From a checkpoint of a small transformer trained on Wikipedia.
Size: 11 layers, width 320, 5 heads of 64 (1 for keys and values), MLP 1088 SwiGLU, vocabulary 13685.
Architecture: rotary positions, untied embeddings.
MLP neurons of a small language model. Each row is named by its layer, matrix (gate and up: input weights) and neuron, and shows model dimensions 32-127. Each number is 128 + 24 x the weight over its row's rms, rounded and kept within 0 to 255. Numbers have three digits each. A neuron's up and down rows have the sign that makes its largest values positive.
A block is one neuron, or neurons of one layer that tend to fire together. After each block is what it responds to, as a language model described it from the Wikipedia text at the highest values.

L8.gate359:119096109093107153106172141144117137129117124106116089140113142123137110143135147095133116143102146171155106069118134133128089118142130146134122151122105124110145125171155180118128143126157114108122141147115169144085149086096141115119125163109141126119154096116097133096125107125146116127
L8.up359:120139160124168112104149149118097169102113153141149115104151126097113103105095134068112084115144125127136121137124124126110093153118157113119149139147165108152138124171124146139136125105114150078149139156126156171162138100153115118088118138127108125116127158139107174093142102108125140157
Year-initial digit 2. The leading digit 2 of a 2000s-era year, split off before "0", in dates like April 2022, 2 July 2025, in 2006.

L7.gate64:102147131124152089117117135164136122113121091132133089132141148096086112097135154106115140116154130089118108107174141099101113143161148115112122138136124138107143129158130107105150156149115074140096161121149135132132128109120162140161099134114125173159099124095159143111125139151111112150
L7.up64:131126079132133124100138125101099141115089112115139165145128150137091112107134103106104142082125160101135126134154158170104143123122116154137172111142125143111131092167127092114137143149097130134122135143172132103143121090165111118201100120138156157142091113126097113136121146130126159088
L7.gate158:152145111160148097068155133126143121138142141131099117112092134098150151130149122122139139119102113126129151164155134127130103126141108127153086081126148137097117100099133159150161178147163121135156146067140159143136163169112128140112115116171120119141135132097138114123134114103142135129
L7.up158:139176112134124125139114131135100127156086160103123141147121161152106141173152122164127139139142091148114107119148128167117091114081127137153152087128160110168194117111142136092103126151072127106126120089147164095151131102115130147165136125133104141114118101143118110134082129143130144146
L7.gate177:175140089108143155136119121160144075155170120155134137112146139153147162179097130135126090102100081173162097125102109158145152112113166120175106143144102143117101156133134147116118119121104151129098166085099131112122151098118128084145094107118125105125179106115144122120101159115118142175
L7.up177:138164110085146115126154135096134122124108115138127133155108153166105134098138091103163137125127155105182133096106139097126110066099116130130113082155139081109178065123160137123170098132162122110092126123142146113122114114117120123128096142096145138142130165124112108139116134166150142176
L7.gate374:108128131166123146129130161109122100128107129176173124127162164136114121150134106119161158106107144089136113159193150112149081160104145142145108130140129111096149160124092110135143155118114121151142101126165128154101107111185122141108117166160151148127152117164131158118081148149092144130
L7.up374:112129120197083101148131114150119121092117107130144146138143133107120148171124107151121161177142125122092135141133139079130149171115154141088101126111143124149169153108096119140108161113124132124091105160171090120141111146121085124128066149158106150129117154094126158130082131167069148168
L7.gate429:148111107105141138110155103124092123118137163118131137165144108151154094103125112120146173126111117177163147096116120122173121111090134132086134114124159153121182086123093126174080139122096140119121128171131103102091147078136112114155129136118178162165153096139131129135118113160121101136
L7.up429:116115107118119123120151129118126103142090145133134164118121144111175156182134129128180178150111126141089110149108144124115169081143145130115124136147174129167116147103126142140173143087130090105145130169186140134167161151131166124137137151155103122156134098129099121131148119137125118062
L7.gate503:167105067111105116149124132107116153131119188133148151167133127112125109116184091142100109115114116162113118114175129131089154110079135136108093105105166097129141142108134116105140140096094135112128116169128121089169073155182145160139132155115139126153162117094095107123149132146121176074
L7.up503:130115144139128088138074132149136151166138172127121168142123128145128086108131131100117174122084106150116157145137129125141148128127122136106149131166109125172132130120124123105149113055151139157110148150132164101171131060143170143126172116125130120127107133172128161125150111117172119127
L7.gate577:152119105118108140125122104117119098152110133122122142142110134146131146110123093136113141118113129151157136158100153159115109107114133125161111119144138127113154097160145095127133174127122140141136133099080079143128131076119137148101145112134136112146187110152124103117133180133103137118
L7.up577:184126152123140140107124130138155134149126123134121111128113145084125103112122128143135109117142098105066094118146117177146087098144117114126085124158168074100091104099165122144113140078103101125108149099145119133152128048117085104130109084207145126122161126105097160114084155113095152091
L7.gate630:199128133141131106118163105133174106171145137118112168120094136104133163182102079145145104088110131128127125156110090178104073158116140135124113136126087130101108107100068117149127137180099143130107177134111128172110103160111163151129130142116103116126098158103106119136132093137107111117
L7.up630:132135116147125146156176130163113150126147169107079135091139142115106144101127127136163176130148126142081136140106174136131117120134119111148113132156082109113154135125129128147154167129141126121094139124113156077157115115130116137167127088152123153127174116152106127116135155124107164134
L7.gate637:137149143175155098122137116167112132149126141141157084121151132107161136143121126126159127151140126100072136156151155143098115123101143118157141138111132147145103115105134121133127137094143139147120106112151129108140124136150109151140078098111141091108109128143137181130128129117096163117
L7.up637:154109134107126138147126125118120141156155126118111148140136102152146125145119084162136163108133129181101131131122168121150128121067102094136127156169141115107130149088147109115117112122091124094106154140113132120135137151159122108125150124106173119087145111171103089096130168117134149091
L7.gate658:171141092114110136155135097114137138123111120127165092128152151181109053149114116146144143146116164093133123119145124118129132142163123089146104143125148154139109115103167118121122166129138111135095161135153182182118147134130119128155134121094123125118126118127116126093107116150103143130
L7.up658:133102091116127109155136119115117143110130136110150149136093141132088095116108166145126098151187124128110123131127127143106119173100166100099081162138130113122133146096144094102134139177158116095087131110107100153127119111137142106135127145149163137133166100120146111137116148104102144137
L7.gate701:080100103157074163111137156095112091115125086105141140144145128131116139117154131139117133083122093168114136145121133142085167148121129143129146095137125113158141140171159118128104130132099124127131143116127156126113144159116167133154106162131113146152111137172124121109087120126106134162
L7.up701:161165094165111125129117122100166123135132155115144125121156094116143141165156098100139136129131108129149120121138146115099171127151148189153136096101153121122164151069121147126100133114130144119127140183140132130092188166194121113116127147093117142138155122113129171125130088115099149114
L7.gate787:103091124097113138130147157125112196126138165109154113065127146140178161130097127124138105112097119154133152146132109094119127153089098138150120117080121109142117107092088114106166189169114131126153095131151106148163122113154107159131150111093150126091109107133132122157132151132147153151
L7.up787:108122116118108123074127136112145132189124172148101149109148140183151137143152158143136114120104129100137129137128137162129127133179125128148142108174141165100132072146111131160127144153107111117119130096110144139124131118177091175140152091086139084138102101114113142133133140115121089134
L7.gate796:127121159121111133099129114131107098086091117146084183141096165119113125132114135158151103081108125168185114132103141138116134116128137124158165150144159078123143163124125126139143146103149078166106117083141134126129147148109117135106105117156175127108139119119130131167165145140134143128
L7.up796:116114089150089135088137119164126098105108122097123133114091139167074102112119096148139122146102155084158089130155112121122137092166166124120132109111154082120114141101144126131154122153139097123131154147124137125136162156146142117105140148152143144110111148139149123124108148119139121095
L7.gate848:119164122146145079095140122131156134171095124113082157134160079132109105107102128121102169158134109106110102122109117154135085129138149130111087095091143127149109150172076107115103096148160118124131127155139163083169093116124172142163124140159120130081119100144181154135185142135118150135
L7.up848:117119150168117098118145116120101079183085115138132085100091086101136121115137174163126140153118112123102102151144198130097121111137117151187120117118102132118104126162100133127110151158104155135140112170152143114113126126153139122151083099134108100123129107079092153106137105119147162089
L7.gate905:134120166140106162155132115093104163130154132107158141130111161090099091147094107107089138147126177110124124142114188141109152197125138131139109128157117091134156092121127119168146131159130124148155128141120138113158109128166104143121085177170100101122139117158135120142100137150159162151
L7.up905:113117153106118132130143105140116151099146141162101131099155109105134076097097120109082134133158127106130165146134166138149139161144149130116123115128159125141144129090164133145105114136157152123126170172158120134129125149132149091081144156160167129148074111181091120137094093136119161149
L7.gate976:104161120118114139129104101084114117118143149088121161157127152095149120173113173128157113141099109151133124169130150154130125102115179154141124124138126128130118130110131167124141139139133118152098169148139103104100176121115095166143121096131145154159121082134137125128130177118120144147
L7.up976:139159090093146111088115126171111097161132141115167157142146150133086121160128114125105162122115116147149137116133105143067151149114108120175126147151157130140109092116113138083120100136124163152104138144122144154159145107152117143138131130133132071121164138123097126114099125107142124152
Digits inside years. Middle digits of multi-digit numbers, mostly years in dates and season ranges (the 8 in 1989, 1 in 2010–11), plus spaces before numbers.

L7.gate12:130139163171079123121131138133120125094138120095133157152171136105146112118093118120116101163139114128109138095154115118137130214171085085122146131088109131140117113117140108117159136136122158126123111146138131107166120167171145106143152154142135119154127104118088147095127116127121167109
L7.up12:173137106130119113092173139137155110108180115139096128127161164122137188117120133136177069109126149116134124117121116102112165161129124115127124149140171129160116122134169086087134133139100085122092135116127146108155143182129146136088118113146123088105107134112094141153149157136147169148
L7.gate70:110096201160116100133107092152111106114102141135165130156147118157152142134118133152096120117151161158139145108107131151118089102169179139088117109157129105109135113127089118133131127135142096122153137180126127161142103092122167133090136132176135091074171120138141138107128096121127066167
L7.up70:117119107116123096108114128074091157139110148113128121120098121112124149120115169170102100080124127121118124092121113092163107137144140098137152171146140112152054127152083108117150132129136116161120173151119114140189162109158152092124143169113148122108158102131162138164158106126086089132
L7.gate271:100110124148148126138130108084132142125139087164147097123145137098124126160120134115175103123125117097153175088143133116131151181130117159156124093139129137128114100129135098102135133122118133157147127126135122152154133143121171119143147146169108135149085096113144125113102142116167087085
L7.up271:133149136139142120125090139110129169155064149090107160161143136075135141076131150113135086121119137168123111130118145143129130109122087101115175137155133129104152110143098114132092121121116163117089140137103127157139114106126120123090114164175142144157153139160151103171082138062131122122
L7.gate343:166132132097075137098130165112156173129180173137152143130146150110170170099126118139143112148121097120112116120116137113092120116072150119122137148132147125140161141175146085146136131093134121127167136124108146149156143110131154119112129106108120123154118140126125104133123105135135142085
L7.up343:176123124113094104130133112085119123155087129144113115119106148123119145140136126109166131113169135158192133117138137124096162113117142082062123143124144125131128151070133130082138131117154109110116135090118154121111146156112124104120116121173139150168154118105108110115116126135148112091
L7.gate356:144131163131110116080136150153172151131136171084152133115160140111135124118105127161140132143102101143144140114088099102162110164148144183123116124162122106109133099130138162156134144100142108148107115145100141142184166127147176125121083165169101136139103120159152150149113152133163128145
L7.up356:126143091132133134116099113159116104150089116161122128115150158153106125102119159128124103115145108122138157143104151129157132121117103131109144088127129118139102105132137133161135089146137123156147161125172073149149166135190154131099095165145153137170119143122135090220133134106117124114
L7.gate410:088111136137128139106067158104113105121101213130157112127151081135112111113119168125143099131141140093145151140131124171154128146131124084088133160119147125129131117113090122098135139113153107162141161135134125140151138101083133130100122135133145112105133105150116120115126148116086111138
L7.up410:146131151121141159121137124091130120128131110102124181154140107135152137112122111115152083121138114119120110162129101131150127103160146133110093136125113145142117128137125105125208083165114135121100134144120106135185130131135127156139127175135121144168114109103127116149157176109122133158
L7.gate471:126129117147141146145126117077133118144098122102102103107119143118076161072122147122133139170166125152151130156094132098130175089143156090162125118155107154079140078128121134077145129121144107125103148108103127102137150081176142112079118197175130131149168109139130119168135132113110139132
L7.up471:160121149089125173108117161145088167112089134143136148127122107121096151113106087147071125112132072136119120095120133137138165123150178103105122099122102119127137121146122093155166159125153087146063100115157139098167172116147108152106140202154065153142161117106141148121162090150152095175
L7.gate530:124113122104106141108118139123149155093156142101119119114141133119137142112111126100148093178139137122134134127089156148119172138114116147111143125110139163111098082155123094116146094128077113146071085134097105143160145106088142123138132119110118131096101130110077136134086133147060129114
L7.up530:123161116151136114132142170093138165161119103094136128159137122081125148123103119103105131130121080105125153092136179166112102113165120133119113131124180153131109146122120087127147100123123103138115117147160139151164150133137139168092135151150137166124181107103104129105143129130128102117
L7.gate579:130099123132138153137099173111145123119082168159173104120090085119138096102132125127121118143115111079094133141148126099083160127134136100146129144092138142123145095133110113099128122088089142130138128091139130097127121124128129133068142122188106083117169120142173100141165110148094131146
L7.up579:127114167122121123176129166153126089095139126141119104140145100142145134159102119105119126151142132143122112155131174126131137150099102077188121084130139129127121126106120194141113147098163131151113113088131088113150140111165139138130146136185153122150132142138145143139142097144124182163
L7.gate591:155123166170115098104126158124142126114101132123115137148152165091131136114135120157169132122096106155138080124146092140117198098144134141143111117107127103128151104160120136148117107078103122151093089140139151097133145135115140094120132160165132140137089120110115174123095094123142098107
L7.up591:118161128131144132125109142135127121067130135146133126108174098164104137123122116109152156104148125152194134131181120098088132165156180141098136168128127143119159146101131121131150129130117110095105139150139131114125169114165153153117162162093127153122081171125116144101160143132150118105
L7.gate684:152102132129174120141116153127114121141161160163127145103137092160132120120141163098149111146153109107107107152117136129133145119123165092159145171179146152102164150113117142134117092151143155109116125099163115110198136104157117125165104156161121164104129096119155141144134122127110129093
L7.up684:096144165165105123146130145145152141075118135092176132135152134070110125102165127156112091192094101135139143143138133160135138155129186114136121121137092116103133123195164109092167056115153127133081125102125128130154155108117136149141132162132113138149102147128157144152136153153131132122
L7.gate698:180127111105126126155087116156135140112143163157145115110081122113166140162112115128117147113152086133131127197172133097118169149109103107124103101112115145139121114125161148069101149107173122120107112163119138140107116092121136157116143152118124132146133184109095095138164153157101144121
L7.up698:105129125152157118119111141163118142117145155139125121090124125128132099132156191134133093139141111139159169197083108130151132112136158146149114147136128108149143160092120133120146109108117143136126106112082121129085118174117104142175151089172139102123145167104175131098116168096155137136
L7.gate724:086133147121124116114133148124126115138189125169134121142126132131161112100100147126154133120081114125158134155122135118140137134133105121123131064112119104090126125088102120117140131160092138137133172149109123125109151129079120170137119135136096129134143091080131103160115129116179106081
L7.up724:123091106128116120170134097122134139125082101207101155136161139147134110118139101139117179158107157106168100109081120113117133069134150140105098120089097132080131151100166132154166147128146111123153137108118149104130147134149101121101128183121087091144191133150128096122117141130134122101
L7.gate790:150143149125132121098139139128162113079124119126113152135133152098140101141112149099151194151116122146166118155129141139163125149131140149139138146115121107104148136172123151049168118097131158173118119111141146133164109097094103090150121110127156098145109159172124108134136102105156108107
L7.up790:139094155115072113172177146115127093154179104145105104108155113140147152140107124160127064143133074141130116121139122138134128092164153095145116149133108101095171116113085112070137118140120134095074121108112134129187135120111096088133127144139135111082113126117136118134144132108164094154
L7.gate832:162128139176104174113120129115167119130112177146080144117157139140157161152140156137154118121126141151148135161121140133103079151170116103084141112175140092142122153130118129117140152150120113138123124075119116078171102102094106146113125126188135120136111115101097109080167121131161120106
L7.up832:119146107110139106158140161136119130101123194177081166133155108142121160158095122127116116110129135116141139125164187147113118172091077138103125122125129135130097141126140130134101106158136141077134133127062144142125128148135101098170122151076127107067122155088125120133119115154159082171
L7.gate1010:130136166082172124062132104135127137103136101141125144137110101128168158114124096150092115145122127140136159140139148130134131156127165131135139091108147127136124148134090160137186172132138123094130062088138057111118165129160132152128076134143133111123195097149127118128124141128112131175
L7.up1010:130127158117115171146152109093088119130077122139128143105165118161082056153128112118079116144152126163125179109120156115138133119112112106097151085125113128159136152119131134128110188146101143149119104125122103122159122130150117124113078089190103152164141142160106079157148130148129143139
Temporal preposition "in". Prepositions, mostly "in" (also from, for, In), ending a biographical or historical event clause just before a date, e.g. incorporated in 1922, joined in 1971.

L8.gate121:149141143184171111126136116120158134134108143135114125136141144134142077147152117102126138140137124175118118151172151134138133163170145168106139125174148127142128129102138124127141097135109096161122161153120122109137122116093111142124103154122114158148146123112172148121141061112133146112
L8.up121:167149152099115139139141083140088107114121112151128109137133108136125117154139140135144115135165117118163103143133148133125155109122097103167175098153121104157069099144110093125081087079102139101143146097139138136126167140118158143125123121113127115175127132137131135111138133151122103144
Mid-number digit pieces. Inner digit tokens of numbers split into pieces, chiefly years in birth dates and date ranges (19-9-9, 1-9-90), plus scores and route numbers; occasionally middle pieces of foreign words or names (Col-ón, acé-ric-oles).

L7.gate71:120131139179143174113153153166108147123136115171101077121163114110158121108114131131138121127138147149113115115112100107110104145134154131140126111137155132150162130143109125114121155142105126137111124155120110137139130120112123156149118145114099134137126165115147095115147104112114120140
L7.up71:132117119106071173136146119138112174135105156116146143142119140133101093117110138154112109104108142070108171143123162140124101110142133146130114103169142159182158110119097142105141126136152139157123165142160153101125113139166148147153153126127150143170153126159091142134168140113137132141
L7.gate88:115138168132126154125136135128116143133148100132152070144098133156122162122153104131131102180113153148083118107127106084086133116107138125170135085158147130107114102148097116098081121148135143151117105121118117164153123144106139141097100105108104107141115139164148127149108127124132123137
L7.up88:103106118135111136150108169148153133156168129106160107122149094120100126132145164096095089099130104134140128100158155124111112148151122184147092072135123090124117124136160134058202116147070130111114112160111108166093125141090100122123114112121126116163121135159121131137131135114140134064
L7.gate94:134122127127144088105117148113192131159100150138112103129110147144082128084153151128128117160163139129163106112092131140129158134114105114140128169157190137104106160137099127106134157134082148166143110126097121091105129106110147114086115129110161149111103109130162104097128093112141150092
L7.up94:125115085104108140123125132148173134095131130138126114125135152121113112124122130062140088147151119140109133132155129123084094175145132129140126129141136147141126090124111115125141141155112091101133103112133117135102108129148123090117176087132109150124126164127152135135141120061120115176
L7.gate162:133118136105071129141153100110092120163121150158157130144094138136105112173136145134123132160156113103186166146109104171119123156126136137125136133130139150106158118171115068108123116148128148091173131103152124159101099138132168160132100126143143132122149119143086099127118124137146119123
L7.up162:102156130060153185127107114132156142160127161181097118116108142105137140143137123141108091103116095156106135188114117108149090152135144092145150135097122152146078146107100113164136069073107131105146125168108137144129117111116144094122102157138096115108138121124150126168167123100110135120
L7.gate273:138142122145138132140113141117128125140147137116135165128125118134093133153119142135152102111148129123127107173143171129150131182115153144182113125146162110160095086110152168115131129125131087118107112119125151154117136121147095139093108152154101117114088118134129100163125185088156118130
L7.up273:109137138129118150141162182087116119101130100169105132139107136129128110151083122120172098145109077139112138175092151087145131152143105156147124103127083056139155136119119133107146151131103135142153135114122146129118096129099097139143074174107140084156102119117188164107170123137140137123
L7.gate363:160102128138126137102122137139134102104091148156164114165111146113117155125114152132125119118090143150126190106085159143162117131121117151129117114141099129108098150103114146115157131151139123107118121160129128116135108114144074116125103113146159163173156106106187140131123156133118047161
L7.up363:106121113153090177116142147123115150120134143110159061107110123144122122128092124095135103134122116133125145141094158144151148092128120117104127119134150135134086101101115156103136149145074146118128120123108118156140113120130149108119124118146148132121122147136172161133172127150094109119
L7.gate455:129127150140099098161100128095115118120134107106127161113136112092117101092107121100149138104129114118138151117154117149151132120107155162100155136144154087148136172136095116147172122114135110101133160120108144158152136148126157122145126131096110118102105113124140168096122160101102154128
L7.up455:141141085118113103134131114142096154164116106100141134080114082149149100087112098121145146135141093154121168106086112102089118187127136149120142140129129147158179147125144137161106119119117141121152149134138146128137116179087168087136113130103120131140101139112114117165144116122157172121
L7.gate465:154158142094166139155110124126161142142091139132081111145124113136152150102096131154168135142158136117155141152158144121121084118115172100099086145156146127138116139089120140133141107149081123138106134097110153143079096140114082121113156133126144121168124112144120129094112153145120139148
L7.up465:137127158119112102138140178130109128135142102117119115159160121148155125110148146110183151162112135151135113166138169114086116150143123096172149108144104090100149156123126097127178130110140107118079090148119090139109137125108127146129126138130132147133096127180136126121128131148078128156
L7.gate582:083157157109126168148146168132113141132120116097115099169111112111176083121178171104167119108111109138094167140105115081089112158138145121133124103174125126124135151124107147158134124176128143073139159128122147113121108104126137125125160137112091111083135143137140147125126143077116132107
L7.up582:125106110090136104088088130162152078125177121078126120120135097151122184159117113115112157101157162130111139109138161145108123122161116163117101109140088107115100125125168161132167175139117134093132121156148153115126106143103116117093152177143095137172150112144130112126156126114117111131
L7.gate623:124109139113093165049136153098153135120116143154112115113151165125150064116132141128123140120155129140136130085095121159121113167122121120152132135102084161098104155145148174108097099161134081128171106172136116172124125178141101127096080172137156102122122133166123131090115144129114086136
L7.up623:141116162122140156094188160132153129134131152127105110093124118113118096131131109114139114157085142114132105107123139115161095134111120099118165146101143062127150159128107160127118157159178106128148154118119169120140110076105105171119134166106135122121142101152125132121103140114091169125
L7.gate665:150089126155156123106117126110121122145123135140130089167095106123143145081108156104108137087115097130165145154119104125140151107125115164130148141153117142113097094172116135131127109128106101150126177142115163145166108130117144141125107114124138102109127091101148142090120149124135094149
L7.up665:129104131166105138146136132135170108137110123118129133115125122170106102135122129122106107065159117145136120105135114143137110146146116145132147133095161114161129179160133140075136089151154120119127148136090168106154125124134127133169052110114132144124125097077130196156150141122084110123
L7.gate675:093125166116157087112133125150164116167080101116098165115116120132141138103137131142125105179127150151135118141107085148116136144110152136107127152140100071156126096159091161153137140142154107127120114091114117146112081127037118142108090157160131103129117151148101123125158136098146130146
L7.up675:110132159178156114126169098116147146097125123135148149093140130131143104143105140127138084184158152136149128118114137090167135166120121145157105133150143151152150118123135119110164141115153096140122103110163104155111151107105116138148143153134114117136142105152175120142123137154089110110
L7.gate700:103125134124130152109088136126106155145163124107126147122136129090102112089080122146119131141137148147149103163143135127100104139111137135132175120120145163128139149133112143108138118125125138116145145126124143126143079094110140115133112148163158143134122143097126141132148114062102106147
L7.up700:079080159151116158157113153134152170105138111157106093170081091110082097093156092110135121129142118110142117146091130100113120142160135148093103176147114126131081110108147146123154097103117106179136158085127104110122121114107127113091074089137155055108169146086129118172101144101127122131
L7.gate743:107092129160121120126095118119127092140137158140120067158148109138131125146128125114136066160117143097084131119113127140110116147146133158117169148160097164130109090136120136115094133115103127150112130144082132136127174114162161143111138099146109142160118103116127082085107098095164128115
L7.up743:151115135136141135102135176099140092128155086113123095106128155157131112105132152127163116102119107128121103104142161109111111105106111112140147103144130108131119096121155144106110111076085125135159121146171188133147087088099152162129103115119109160155132107133127173174129115169075109111
L7.gate822:108092166165124109088132116167147124160155152070150112158163115101143103129156132076159087112115128146109168086113102163150102151117097135099129132077137115111105120172148165201149117168145115149147113106109142162133075105152160119111110121107117086089140106148135122096171150136076144092
L7.up822:156130146110129098123116151101078149139142131102129137161128153111120090167180140120120135149160075176145142072154125129168077101130098096106101144134129130128147157105139129106100170151169116126143180128115140152149144141131105124130127094137120104096130093186144099117113107158108172120
L7.gate1077:140138150140105153123130128105113125111101129107131059145154118146133142113173139144112136091157117114127173137092136143138125117146116136161152095157142115127131173153176144098123132141104064115167145190116168125120152103126134160113125107115105130168087113131129126109138193104143136083
L7.up1077:145093188146135126148134120146118147119142125095113121145129133118132098121102156092076130141139107151110118113126085121161101131144172179173101151164145101135120151122124103115146112158078105120151099086123151101124139111167153158109132108145125112119089141124128143126115117189126129160
Year-initial digit. The first digit (2 or 1) of a four-digit year, strongest in list lines of sports career timelines, e.g. 2022–2023, 2019, 1997.

L6.gate213:085146123120140175134124144101125166117105128132125101123096105149160130148115172120114139133080125149122088126097126146133132169120173089131133145146163135161099133118151146111156113161108120111167127129127131133116101111131135171124149099095134115161125119118110175140117125110126131113
L6.up213:129136144136122101081130129101110137103131144122125092076060110102102118120099146104095101098140136149119102110125161136075135112126136119099100140094120153114103154119161135162116129184118122127182114123127092107087106113145122099135162155115118160115118150164129111160124096112146140153
L6.gate585:131107139168108124135139131154118071131108123098106148118088105125124117113172159136156118135123124139133159135118107112170122113120144110147150081175109148140095113189131129167133165147152151112104145113109116134153148100163122091124133141136148121112137120125145121135127089147087104119
L6.up585:077068128107139095124107153135107144148139112136123139157133125099110141107131128165167138152123097112078117138123157102082155113093149132088124091135097134141089107079103159162126165111110110129130125118117098124124104150137146147088175114121133129131165162111144086133126119125120152085
L6.gate1020:165160145145135157119150176110107153102106098158156106124086132130143113120106147083101111068107135168098123118182103153109174107107094119110085096116131130175131173115116134127137127158121101156144107137108139109120169109121133147142130117138120124120138139123128094155144079125117160140
L6.up1020:136166105166107119096147163131124121088117120131117100132103142148112123089151167139121125127119156163109141137109105190140139138143125124147121113104142131084117173097134176142126121116082082157106086139136113109116174174136117116121095111148157143101114109171125118128138127105141149127
L6.gate1032:131106133142114117138156062086128108125139145148106140131096114107130130145175099093129105100083125175139146123161124125142113133128170112113185103108110099128120137125117144123113160119156072112143148143095104104113142206109112123127131076132149116146160140107128095147109148126090153122
L6.up1032:103119098177105127128130148151097113132159135144159091124114100119139125118112103163141153112103120123162128116153132100138127134127155115124131106135130106150182105132126184176101179114104108121132088149171115168128119154128098111118120084129157128161165075112156064116126097126133097139
Leading 1 of years. The digit 1 opening a multi-digit number, mostly 19xx years after a space or parenthesis, as in (1905, 1,405, 1999; occasionally word-initial cl/Cl as in clicks, Cloud.

L6.gate164:099153148127127139123111154104129083136122162111117098124135149151134145143097141141120131146152166117104150131122118150132136179082133093137085154098129154176082123135096123159126145132170082105133134122125116178192097129125168104129163153092162137112128150151138153094131149132148148118
L6.up164:123118135127149120115160145110107136146142132155104129112142110130089119137116170143103108129088138122149131141182122135111104134103167129154134180103149140177124144150111129109139194140144102120106109099121147124143135107122142128115115159131152128138140130127114111121100156130162149108
L6.gate251:166160123152136153136150132101135134131102122097102128139126141142098103120146135131168154141148134111185121145119091090107136135153135127146120172086128089112126129137134113127155116126125118149117115163153120093185142105145107120159149115157120186173119138150118135137148132120122144186
L6.up251:112111139108111124173170079156157118143118180141111105158119105103139124126140116157119088119127160068148095145117091151089159141115114098136121085126147134120120159162116124096142117155162143176108165129131153163133106141133128109129146115162093164157093096160105153117095121140115086145
L6.gate534:140102138152147145140104113132175142107077157129115097132127113112115130120093132132151158138136124122104160128147153114111118136083135097096148158125076167145147103139096136094144168149105111141128106153152157130157119124129149105118151129151140112160163103146106118125112103114146113147
L6.up534:135137180127164077136109110149073135131146120127137129111112141106124201139116160179130108175151125173116130116188135121119140153118195141093141136108152108135141147132151116123114118137133144098099145156151153118149193109119146129148113169114119134117096132130089112121106155090159119121
L6.gate1065:164082142114108124123176178151087149165132138144100148136110090111146130086152113081108150131123171124172151150114121113109177174103138146120166141120150181118119123113118178094101111151191135160139125153175117111127137110111107109157109138139078099166118078099137155129085139137131126122
L6.up1065:154069103145120154096170132129114102128120120122140141075093154129167110157112125120129111143136140125136152138143115124198139125104118130080212121129130130170157125121156124115119137101115106115110143079093155156124120133123136188097104131143127122106137144172100107101118096140159140172
Preposition "in" after clauses. The word "in" (sometimes of, at, from) beginning a phrase after a complete clause, as in "in which", "in 2020", "in the video game".

L6.gate212:143113140149096115178116144130144125114114140116147116131122170138151088144127143136122139170128134096116143085155175165121120131135132126122117159161105117108093085173133108078107134160091176099149162166167157162137131161119133145152142139174123133141124126125100104063168142121134116107
L6.up212:117104120113114118150120159165144118091141103171137128141082091096155146127137117131170093139159125110142126106165130102118111144119136098125164117124122147135159170143161177124155113110127124107110111123123111093140081122137137104122138136101183190134101124121127131169160140089118145120
L6.gate214:086140154165100082101147139081131094154109149174105160138120142134130125133155115122130136123155134085097086146159107089140139131125156146099136165147115125107130136114096142085115095197135123125097112144132140162112110133114170148114108162151139150162165148194161120146153142089128151132
L6.up214:095115113175173124146112158155108136149106150134165140100140107139159105150117119121125106125135147120196144120166125119095078122163123161096086130151152148111133108132103126120164152151122135139158138092135193129161123109137138161151115160142144154115145140122117141156117147142168113115
L6.gate244:138126123137119108111149119106161136140131134141133119111097112135121136127147091172133185142183135162125124134131138159129106144123156117118129143139159159141121114103161123068124082158125135168141129146148093140089106121141107100109114141109083118116141114130127094101138144148139167088
L6.up244:138139133102157133141100140138121167150104122067154132119099115118084071140123128163109131153138104096144174070129110158138106121135142115142151141152139178105119101129108157111115109150154129183148155104120120094103178147131152151168149154121143138143123117134082145081115127082104108120
L6.gate1006:110086146138130149093129147142170126168156139135112174082136085108141167122153106131118101141114109136113055146126114126127077167162097130108155163137115131112080116188155136136103106167111103137141179138093133139119155131139140171113113116149131114132156098158147086127114072132156149140
L6.up1006:166087129133137168145153099167128148155115153131122126093170145119107117147103150134100095149144099136154063082126079141147131128118154128129185162121155128142126119142092133111107105178138129121111134131122121151140129121122147131164119110106116130151135110139158119136118086101103141142
Year tens digit. The tens digit of a year, especially the second year of season ranges in sports tables, such as the 5 in 1954–55, the 1 in 2014–2018, or the 4 in 1946.

L8.gate888:136091162150172110119123148096169166123143115069169157121132115141142128147093102135106136136134131098124137152151144130094145126099127109130162140124100107107121046156141160137125128142131105146096145114152169124142127138135111097096147152153151090161140152128117126116114116177167134117
L8.up888:141146151148122151127152084114100180097175158140140120136131123102132155136114120154107132183162133093118178121115126139144113112186116089146205085099127135104105104128148123119166154132158137136134124140143184077150109139147113145118112116090116084142097135089114137091121153115131088143
Sentence-opening temporal prepositions. Prepositions like In, On, As of, By starting a new sentence or paragraph, usually before a date or year, e.g. "In June 2018", "As of the 2020".